MLP neurons of a small language model. Each row is named by its layer, matrix (down: output weights) and neuron, and shows model dimensions 128-255. Each number is 128 + 32 x the weight over its row's rms, rounded and kept within 0 to 255. Numbers have three digits each. A neuron's up and down rows have the sign that makes its largest values positive.
A block is one neuron, or neurons of one layer that tend to fire together. After each block is what it responds to, as a language model described it from the Wikipedia text at the highest values.

L14.down4:108155105122101106154216157118159075108099134177163135111123191158133134109122129206126168150143127145104075063144102134100116156156060156068123204158152089114149122158122106124149136169110039110119128164172136180150154083142149130137107143133108156085105060112116172086126154076146134117088166165098185082151097077131132127102107127107167114149099096057142113131105132223111174145097
L14.down86:122144121097149159152128135139123101199127124122119182106139125132053112180145080096151144114146141146116143114155174095099116057121166128088148166145097077117143035157147173131153102139154146115078093151124175099129131152151140169165172123165152169108109161117166085093161106126121186125102154119139179179116125107094142152172087110065043146112123129134115184106192117109153095181127
L14.down125:104159101202123108156181123141176150142098143140076141117139068129089104157101122207078162130114137092095107049085144039095095164053073078153130116123105131146154141075098080109123164157160138079134127129118120105146069085088100130172162119117170169071142113166197112105141114131115157127117161153132137113135130162114152123142202102160123136125069145142055133131182146139143146152173
L14.down133:127156167118162070187139136188125116100099103129167121102111138099112120121117141099111106141063085152164122175127120142142088142123101169085112090109068111143109103155105085153126167104165137147136166185117102062174158094134169170090142172074108094094097130139146121157127122074126080127092146047155157113176087158109086086146059112093155158136108192045122123099113146104065055152118
L14.down164:118140117114117078159152118149131130082119135204117149173107165146070133148138148082184161108111117076152113137153170091139152100189118131188143148147159107079160083114075103131123092126110126097113091120128126099137138179155075147132124124156118107144094166126190096166129095154115120148138157173154145094139110088169127099200139110094166140134201177163151132143131111178142167184104
L14.down224:185127194192090167150124109160141159139093100160180115102137111047133114110172110117167128234120064069133121152094174145174125155120072178159169089123116109114065133116194145116155142112126108148093111129106154163163099091091121130141151110082156127126157140112077117150148151164093140096140123058165170113206146190180129104145139090150119095157154124156170142075130048091132116104136
L14.down256:155130143080119084136161140123124086146202172117131163102130156098120114145101151161186143136144095074137171131188094138139148107107230117121157084117078151069079157133108131155114142100146161133102152128098196103080180120163131133141116161106092135135126150124153120116127158148093114143071170142113130144104125132117122133117162172090147113124141082085137103096171091116187095105116
L14.down292:123141147153140101149152140070152156104149101182131154129202129111133096125131096101169190063129129113149125107046179152161116092151241151155129167116139138161120100130151131177096123119127113085117142094129114136123166123175132134140136138140063141126187181114144093165153131197160093178129121181146086081095087148133084124166123100113126118098088086082116110152127115074165097121120
L14.down308:082095113102124122129129196063121111153114111169150136111121103131097067118139138131164169124121105090166106124102130085149191155144104128105133096148143095078191141170183167149120119095109162146160078113139135118100102152139104096144121133180113123096101114081127039102152189117133151132131094162143105042112161162065119146149120134191171110112108157189144116058124127126145167149142
L14.down394:140156122162139082165127100157129164070132159117151178108110131075103145109078085137155124065114117082106113169085193142166141157093103087087167136159071092120084134089178067143109071126106159144189102161133118109138081029098131137133122105194160092136093071067168121129162142090103150065129141125133138100134150096157153111121110084101131150120136129088117096166111077105204123156084
L14.down424:131093196105132190145098188136079122153086128190133138124109178129109114164136141138156157134110118124155151097117110107180163154101147180187099129148104101135133126108104138153117173096118167091092117167200152134106076131152157144075111104105103163101133177158138132132134095095079107137140082144130196160162117094108165099117125163113185078179140097167164124133098115098149145094120
L14.down444:143104113131125111116076118074140136182137117139110132086119097138078124153135093145150080047134098137147115116142127108090164161139236154097071049143137136109070078154131123097153113127112178142125112117075124086120159180112193135172079117142115125135111027117124121156113154169089162113159087130137166128111140143166129113147084156173133149117154145136070082122113144176144144145119
L14.down468:136097157142113058194075126163098134127115160111159133116164173136198175136108128136110149100154148097140118122153116102180141104131191056130108142069137177156194157149123096085081134163129113165144206103133175169126116093154087121141158124171109138081158115142157130144111113188104109124103116112116117115147152124122169142159148103153155138123087144128099136064171156077114168091147
L14.down492:112100158104111083123131068140154138178110170182145137063136113126110142119164107146135092095149157051081140124100129138122093136128216103103160144118091122064146150124116150179132115099115095160137146113127123135121175126132150115201152178115125091153126167162126120120118135127162134138136107143118149124151094132139149133125070105120137150097112089150140149166171137116129121166138
L14.down558:153108092122102120053093093164151098131093123083123145139167132082116141183140092131132131128158151103091138137204119095136171124183151139082078146129099193063147182152126131147172144056071096146113116185139175163198182173116127141148093122082089127173119135158112126159114119165139082153131148144103113170086130130156114202172085168144151134137161123169179184164168160104161105117094
L14.down667:154161098117110104112146119080073120140132096149094124173138124158107137086171143114155106113189128103119150099126099134113154120149243121085138120083135165152126089039142121192114094154154102160166164130110102206184157134186160150133110129178184157138104161107124142143116128077109173125083124122148099126096157136125147117197085161120142189142133150113167049091092140083213112132095
Sentence-subject name endings. Final word piece of a person's surname used as a sentence subject before its verb or 's, e.g. MacDon-ald, Galile-o, McLaugh-lin; sometimes subject pronouns like it and she.

L8.down136:120089123162107159178145117131176091137110167060168146089130098136132131119126134064120142193088072126142142078117137137193099120133021101129138218134096126057097095126117120189153063104114095156150160156152087058153158095161145072159143107077116154166169095120098153129170130146149098089169174110129136112082220124162094125132121084147148103118139193113093105107099147121156122128126
Inflectional word-ending suffixes. Split-off inflectional endings completing a word, mostly plural -s and third-person verb -es/-s or past -ed, as in describ-es, level-s, reflect-ed.

L14.down83:098135134124146170138110173174152152159144147182137131167090154153204133107134116161100187130077102120101132110146156156131134134112031123107158108137107076089158122088084145147172211210122129189175112104116101157170123102133133089099110068043160076167144125146146150156122095147174089137133107115159106161122127120147218126109123123107167147125097123144102103163158183127135141126093
L14.down94:086128121133090104112072124090170087135109109165100100162116168181132175151130127093181117102128155117139093122132129070134123122092225149098110085128089131167117126085138099113138139134105067126160150098088068160149133127112135163115133123193100161141114103132135099113138140124138153108195141106163092153083158162097123094043198139191140133093071158123106074154131132146105143153138
L14.down101:072131122109147150131151101104097078137068114121155074125075154157175193116137145072108136150071115147147126104124127061075125155191075096126116150181109145157132106124085094172134151115111155137114123100104186113180116099120140143170131092109144088115150110103143081099112094089148213103165161119183143127137123181168146119059120190155143154106080146109103163062104109166102105162109
L14.down104:158118171084132083096129137114111120151184084141131094120122145161141170079080147088144147088126096197136067177092118124140149148117179119080136148097109193133118146117082112125137174103089164163122090148096164138089150155103132107074121098084115100136154170087072121128119115192117105112115094180168112177086184152107113147051126121108126131122175082071062157092079143150087163202125
L14.down115:127140069097120097129109118095153126109139097118050106103081104093102131122093117128107133141140113157116107081062110085102125138135047162117115167125076139167109121159179139094088153097086185144093120143139121145176127142076163107152168077087125117196114144078135137112117157062181157071191115169148107118120112069179099137146082121090129116056109130086141198030107117133135088160070
L14.down175:123092088203138104088138175120081096111102149162159119098128135104072152199146062142094174106105104124116146132104142070157121083077255126141113121091143169168096137114144093133115071114095113142114040162097090151091095155119134161135104091174108112173121148122087137115127143140102177119108093130099103139140064166145110102132207136135142143125139044173139174113118130113166173170206
L14.down177:088096128165085097107139127117119126130163154147124145195148117117168122138150092132155110060108136145114110179089085073145127139162190129128124166116107142138157114121148132140134135117087105179134147174171135151106103111144157132117092129119101106103131123130170147123108119125156185126024158194160107124159160141132103129079190176121088133134155136106104098163090140136126124148153
L14.down196:183170121151138132120164071116087169104150146119134131149206125171086141100149111197133130117118174134161161080124087127122139091114255102079110145183176125149139118136086130128131145166106152074165092076090154102119137143145111122117092082068160121144092134142089172140055112120137111146141102181157133163108066159130171147119123149117116103129114083111084094143140129135198144156148
L14.down234:148094167112106111167108116147140135138117125172125080155129152098175198130157105131100080161147129188105169117145105115133078230132079153146155151128074186145154143054123159149160116078087138196137136113148099123079130146127098170089116090158123129156133215086146139119136153081138120124109106096086166135107101151022132164125171136186064117125144096146152135115126147130128149151083
L14.down279:139131098112202117106178160104127130114119087140092110063073102118171150126187171146134168177146071160081157187130072093158101104203154161192134134105107140095172101200156117097115132166109137117116148107093110131126079080100133122142163176168097100149104118068146132129141090137121118118178122100135128100147115090097126143162068137164127129177079130100088114126092111072126137151167
L14.down339:136141077119082110151163138128108157116120145097179174157053196101116193067091134126139110089126154185102102171177103111154095138095072143129166123166125137156146111131156181187134120145106139099118144163179119163090150104138143106139091165142105117115151095131141129106084099162131131109103099162133100147146145127081086087069160147141150152131126073068161132093061172118064173142118
L14.down429:178142197135156142132122122128125148110155136116187136146128090039143206101109160110145201120096138107132107153083138115101168113196135177112100133134148131167130140129177150126111096118160178111107145125129101149125164095140132071152133073117124095129149179184128137172122098141106165077095181101114148169148185131117157102134083102096093122122150136112078086176161137130105137097125
L14.down452:103096147118127164092124192172101060130089203134101138113134100178102185088118114136102143125085142156130137168165145081131126109119082137093106161090100067136169134140141162122144085051061156103109141125129108136172131098164152162130069037102094154163146101062115135101108110127130155129099116147111108130145157129122067107198064120138143085128125108129084146140108142096111191130101
L14.down602:145119078085136144126156125108106138105127130135154150130173137110122165131122136119103119087108147203103108124142119078114080131168251136087082121120117096162169121119177149141159140112057163117144137167117095176136143110140121136085073142165134138138124114106155112129080107097123141119149126154136168176160127102113084093117096082199131101088173096137062088090097178155099193127090
L14.down645:093081122125089166159120179109053159125076167111157184129154109104117096069090166123160157135087118112124107146190131110132059143137143159150068102116114097115131099113156114121153144127123113193109171082130112089069119091108172158166123083194190104140047100043134110170132156136130104155154090110132129132148100129142070116157175097156091142119067141124145106152102118166120138152080
L14.down663:114116112083134141128074142051097130155108120152133178134126090108145153146078118128150116132141156156107097121139085108098110132118034112173129092121092124153125097169112168107156135104087182140094130036094162128159128096155172108122202130166153121144110119114221072172177109124158124160191050171176173124130156115140089132084036156186139093117084132122119123132113122090104079033063
Surname word pieces. Word-piece tokens in the middle or at the end of personal surnames, mostly in tables, credit lists and sports results, e.g. Kmioł-ek, Na-y-lor, Gonz-al-ez.

L12.down1:165163093115138148102104186190150077160156057147134127130082132121076096118091136097107082147131192113147074097126127133095131128113213124130156125136080154136060116114181127132106124167095135145148098140151102167143134105133096120140112061085126087115118133062103172144152189149146085124113178124158132130096182134169037119080127110116154125110205085127118131154109083162172174132116
L12.down184:114119100084104062169202078141127102136107136115116091103152208101127148133131170109131124165105161096120100110153102117148169116186203168226109131115133124119094117109138067126116151116101121169118131114087119086156151155137138084136110096120097134103126142133108161169129128109083097172166119120167160180114116128189111130153094139142162117113187117104169149061124123193194191168099
L12.down337:142142094147146124098194133159111082073116093114106204046150146129105110107172114118084137187050162151161140168131164125135149085144119128170091137094140155129099150112111083128142106128130196150117071143121060148166148122112158117180120078104126108121121120070146158159156077123186100157201145139148141157125139135175092142087125095123153147172098112132137136111200138177106155076116
L12.down700:134175082132091154102130156207128136108126100170133079110095103103145102125106148107109134145078143068172089117140144096153143094189177088102134123141141129081165115098153057095135142133101103110091144192142111186133115090108100142121117066119084146126160105143122170120147157111133117082108195142139092135121180133154109081070160150165170161148201100086122085078126108199130173098125
Name-ending word pieces. Final subword piece that completes a multi-token proper name, often a person or brand as sentence subject, e.g. Vi-se, McLaugh-lin, Bla-zer.

L8.down142:066103087145138153147159132118144088066071125140064152162149140118128149102164118102191104121144125200155116112202128123102205131109146097136099166101167152176167135115143089156085130114193109185088168147089127166114151142119120190121055146139113136169132119164155180111106113090187178153057105112113201086070143163129114107168191098125167107097121096150184145152087195098178131137083
Mid-name word fragments. Short letter pieces inside multi-token proper names, often foreign, such as the y in Seydina, ub in Zoubir, i in Pei, h in Tehreek.

L14.down42:123047122119121172152163120176156161118129147119152128128152140187148140141123143174160107052140104063079202152153093096112177139116084082121127173135135062133156143120121162141101128114107173126112150172131155068150159132165152127137101135152106093117111122136158168131096177132165114076218145110167088091143163097182131092184132122175092113199109107104130108068124175121206111108078
L14.down91:159101133151141065156126098108193071116186092112116126141145084206115121114201097187130115136084137095143102089155163106121189125176078177167059199106080118145112124110098179100183084155159195123102134099109084078158060171152160087151118123134197124132079163099099137160110125142092158099067136133167081128127095120151112138107160168122157119118116117140185191146106118144062116199106
L14.down128:109121168091175170105095151111143136179134144133099119129091126131121164097121175101142144176196122151097140147170149141195169202112074195139114183115134160123144097155177174145168145186130102133136155173112138161127144145123136125140109102102126109109145087151145149129114142167136079145114217207101119081094161141109127127136144148122187058111149109142154156100149183099091106154084
L14.down146:133144173108120099132100131109077090109103124043104095158119104131073085125146100117084118201110100167114073150155131147127109106173216134122094181114135182116125143119127132169188158134142156138069139073117134110060124108123099157039166077113153141075097060136138102104095157089113088166126104182124072170164166141141090176128134154111101195163157158150114154139153100098091120140087
L14.down153:143154153107124138108112082127175158116107134176101148158115170128107130111188172165113136112156128071121121129092102112157137178084180129166127157124176168097029154143101099152103160160093102099134160128093124152108137150106136166117084180176132140170086085148084135145069128148115154160123112095142119136100073138152137164028129189108084119074169071051103096127160107087144151161180
L14.down214:100123159102109154119153091144128155146098073127094094152125174161136078149169160172103067113161148124169106139100114136132195089193116100147140167144113116168148112056088145116123156140080122147182106126120146141115142084169132098115049148131171127166114115132114127117080132164103091159120129102103123142115080169156133124119160091103120099178089093122132132102165152122110065138164
L14.down267:108120157088157093111078122127124126167102148142124108076134114140169149123078120145148147085155142147094162075030163171136116109101255117136128153151133117120114096116161182171120161112179080166137131138176112155141143106057179145111157114123112124141159122236122118147028147174106171119098135138118182134131123145090184185145145105115072117138128176113106092110139135114111091174127
L14.down374:065143150129103137116168104195116163150131114144120136125177150187121122111134149166090113140133134124150128094146128130109162156117000114116186050113125112148105134041140135143138105185167086084144135151132101119080149146107152062124159146145119135146199158097082091150081110069133114172111147142130172141109090087150202082227108199133106125151117078088189145141122168168149101108142
L14.down388:106122132160136147145123117104111162111150112180118152145057167126110127129156141134101130118140173170114106109104140101187110119042087151124145087121092148131102099141120126181135133118092123158118134107080148115110118117130135098106110200131131174108100106144097163091140142090118149111155135091117149188079096118133195124163147131111167115148126089053112126108110090106123098228136
L14.down411:152113135146142148087189117107099154151120168148187193159165101137133097140203157141140119145158157154110141124194089089089156175066143116133128099153137137095175123154118104099111098142083132133101069170122149149128149060106102080169063151128135094139120079149147139106067134134111108192124096201141099172118100117110170110041078117162110110144100045126138187141106148123057145174162
L14.down520:145201068133118114125177115135174131147126126151143088182112131120099081172147137155099211109135148175135110101128134153169110118111131124119124111182137164134082132088106074179153135098101113175184077129112183097128097192111118122162067161122182126208102136145128169148107119141077105133141110107132148088125087137130106128088183142050096143123136107040177104174148143124145099139182
L14.down540:130105079093197092095180160186149064128149207169094132124094163166107125119187164136124133129176135091189103146114101125144088097096192141112095088138165146176144145116120156126128154118166082133118113163177141161097135109136108147174117162199103069227180047126139134120165138133108132159133085127136143079108147147093141125083123111142177110135113125128163147207089153115118174138089
L14.down630:086083104141115111103119160126143149106134126067107104129117154163124149198134151119209140099133093169160056185150141077223131130103248134130165140108144143098120177160154134072104133131092116081180144086115145131154126059112147109104101101131174137152140106109088137124147147113165099106121168095091132113087128198115086159119111119109187103141196108128108123198086137138113131189097
L14.down637:121115104170159094111108108127128148090072134114101081082143142179134081153102077176133156064096151110202130151119138057125089104068218155153111090115093158067100096133124115174131121106131103167065148227100082108144130091142151096148148122156118103112166085142142128114146165087145115131192136136169049096137119176151140130150099099118165081169075072139157151154135110168124090141127
L14.down652:134084152117106074142156135139125106155120068153150113138137113136143117141159141125070124106162123148175137111149104153153161152168203138133087150187127144178124131110079155177186166148108124172174098107114093126079155090189189120123139113178118144144178144156123169131154109156086197109074168129159164090091168129143146179115072146141150167133077146049159112124175115095187145134149
L14.down658:113198192131188115076141135131136128105138068098134155155146123125119055113060138160070094084121134066111109080121110148151165131102246095168092085128112198106111146125120116154109069102156123159131155162166140092080148100054097144117154170091140113114097173128125202085121085127096116161115121139163073165105140077131091133099082084143124079094093104117119108138096094129134166115071
Main verb after subject. Main verbs right after a subject, often the ending that completes a split word (thre-w, serve-s, focus-es, descri-bes), plus began, continued; also first surname pieces after first names.

L12.down69:140107094138159117097158140121083152114158135121094121156142155156145194129136071109140122160141126060108136177085130085109148126161255154138119099139097110133105128143121118134129114130103159133110150146110179175119065132128169127095169124158116115095121131043137165120113082123133137088121124144152118134107134183129095104142153153183119086158141106084148130088143123137084154213153
L12.down79:166137156160154129054146191139100123129144160145098157086165102165207130113159135154153119121162144120113111181121158050116138102114222142179119128145165158134086153092147120175170129084122181134164099098127150110123099093094068101114194179139129161102138140099151108093117090128142135107152103120151159164095113123106105130092224103177150135105106143120104129167146129068158055127138
L12.down246:162135124085114120124175139115163159109151095115184051143141112160113165098151095095139166130113091102114187137040128037188131067143245179166152140179152144145054091090130082150168131132110130115143094119145088179193119183093134185103171181157129060158141182151142130102108137084117113087128116097119130159108132179141130146123157103106065097135170124123171104123139105157130150139163
L12.down392:084078115102157095164095162149164102162182134166096134103101132170136184112139080137153112177142139091108108178105131038148093129137255152145120112162121114142149099139126080104062172140078147146136135109121108136161110093147146161101157069180130157069105152101180120177142110158140118121164079141192128113107156180158101124135103133186144130055133116151103125134159136138127135133059
Personal name completions. Final subword pieces of personal first names and surnames, plus whole first names, in credits, tables and lists, such as Kat-ie, Di-ane, Schol-z, Rachel.

L8.down531:131122157151123100111133189194133114097151117186099201149157141124062117079112124134136128141123104116144183061095112125145132170097148152093128164150129161074111153107144072117131144136169132115122101167108112100122105058159129090114133131108137164128120047127105137174116177152182084137139122205155133202151217067175093106108113075128130130069136085082107095103156078146196187144119
Word-completing subword pieces. Final word pieces that finish a split word, often in song titles, names and table entries, e.g. Everyth-ing, Why-te, paleolith-ic.

L12.down86:195166159115074102157123120145112174110124058157164115158126122095112127164174100103109207147169134134148083157123082115115148086158097111101135176161149141152126077123123160097139129156133153109109121150125079160140139143188107074157140137146117121138083051120108099121069201156117133128099104179130175144138119116075141166128078203107127137210173194118106132074172139139166092124146
L12.down148:122090118159071115112115123105134142111139133168113177102135061136123084094167108057179101133194097158158114106112098131086057099144122112136100153168141146159126139077136173104075177130147118124096131124134115129202096157156157093115150163135122101084094168245133135131180149108136093109131113090166108080162148176104176122147081112191151176156095083140165141161062124142115167141160
L12.down280:157089116093077138100081139090130136157112110174157163068109126111153094108119089124170185212084131149159163105182129121123117123175028145114078170141125129113202176152118120137178118137144157135122200101115120171147116123101157084154198194122144141099116153126181099190092095135096149114104095130123119120115159193124156118142097128113105151112112172127085096140121083121124137115128
L12.down477:155135137108142159151108104099150142139151118160082082145134115137076140082097158087111129180116124101171158090117122106140147117091244148119126069150092139104112159120124115164138091179132131125110183125125159148163107121095177114140127189189091183176167122119147190085138094104137140141147159137133101154129144146102133101114127135175154105106098163098120120198133110142183131141163
Contraction endings in song titles. Word pieces right after an apostrophe in quoted song titles and quotes, as in What's, Don't, I've; also mid-word pieces elsewhere.

L12.down131:133116097181137152135174150120128149106133162130147119164046111152114136107128122141156065112122067096061123142113115103176139133069082118174168123130162096075115176154087106113171159087090149150137092141114098106089138101112108143120082122141128103128118056123117154109126096131077122156169145140140076080093132116169118138089084136103128126121110051117075131155100148150186116153164
L12.down281:112179149173119142120127144135132123137123125150103155137175099137133138097112145137116107141140167060168083123137154126088185149174153162113103105092138158124139149133113088118108168143104127125101111158146155186163154130146095101095104045162083099146091166181140119149112127152074079174119159086153091125122121166097117112141182124140135118171119170162124123083201127134153134073104
L12.down504:159120129097125147140161112057089107114100118095119125130153167100159189204123084107183142052107202094143107129084068128120159146119062086172105111128137222128137116138147167114174119113116131136118157079084144145171125086176100119149133182103093152129096175098194117105090183116132152099122087130129187094099106121153112115153188179163092151182171139161130104119122133093180091128136
L12.down585:131125128127133168150121117143111122153084124126080055152095128135125151124127152127154122158147094174187172104118117105087169096027160083170156137118106143173136140204185067181125081125152156107113097170119147115139156074103097174123086121161124116174126138102143104102071121112104141167154090148133084125115069106128142122131113210148127101141058097180122130082118090111119113151132
Main verb completion. Fires on the token that completes a sentence's main verb after its subject, mostly inflection suffixes (assert-ed, say-s, succeed-ing), also whole verbs like said and met.

L8.down430:176127154153111179147101193113132081123133147092165117143147154107147150099119134160166131140154145106169129103130090084103107142066181137112104131105092117067142126117148120160093125172126120137172084153095155078128094143088075055112108064121148144113134134086132162171122135167124185146143136116108082110184200145205064106141075094104135099153172144144071160169155157141143187110120
Article-subject back-reference. Nouns after "the" and the pronoun "It" that refer back to a Wikipedia article's main subject, e.g. the station, the show, the game.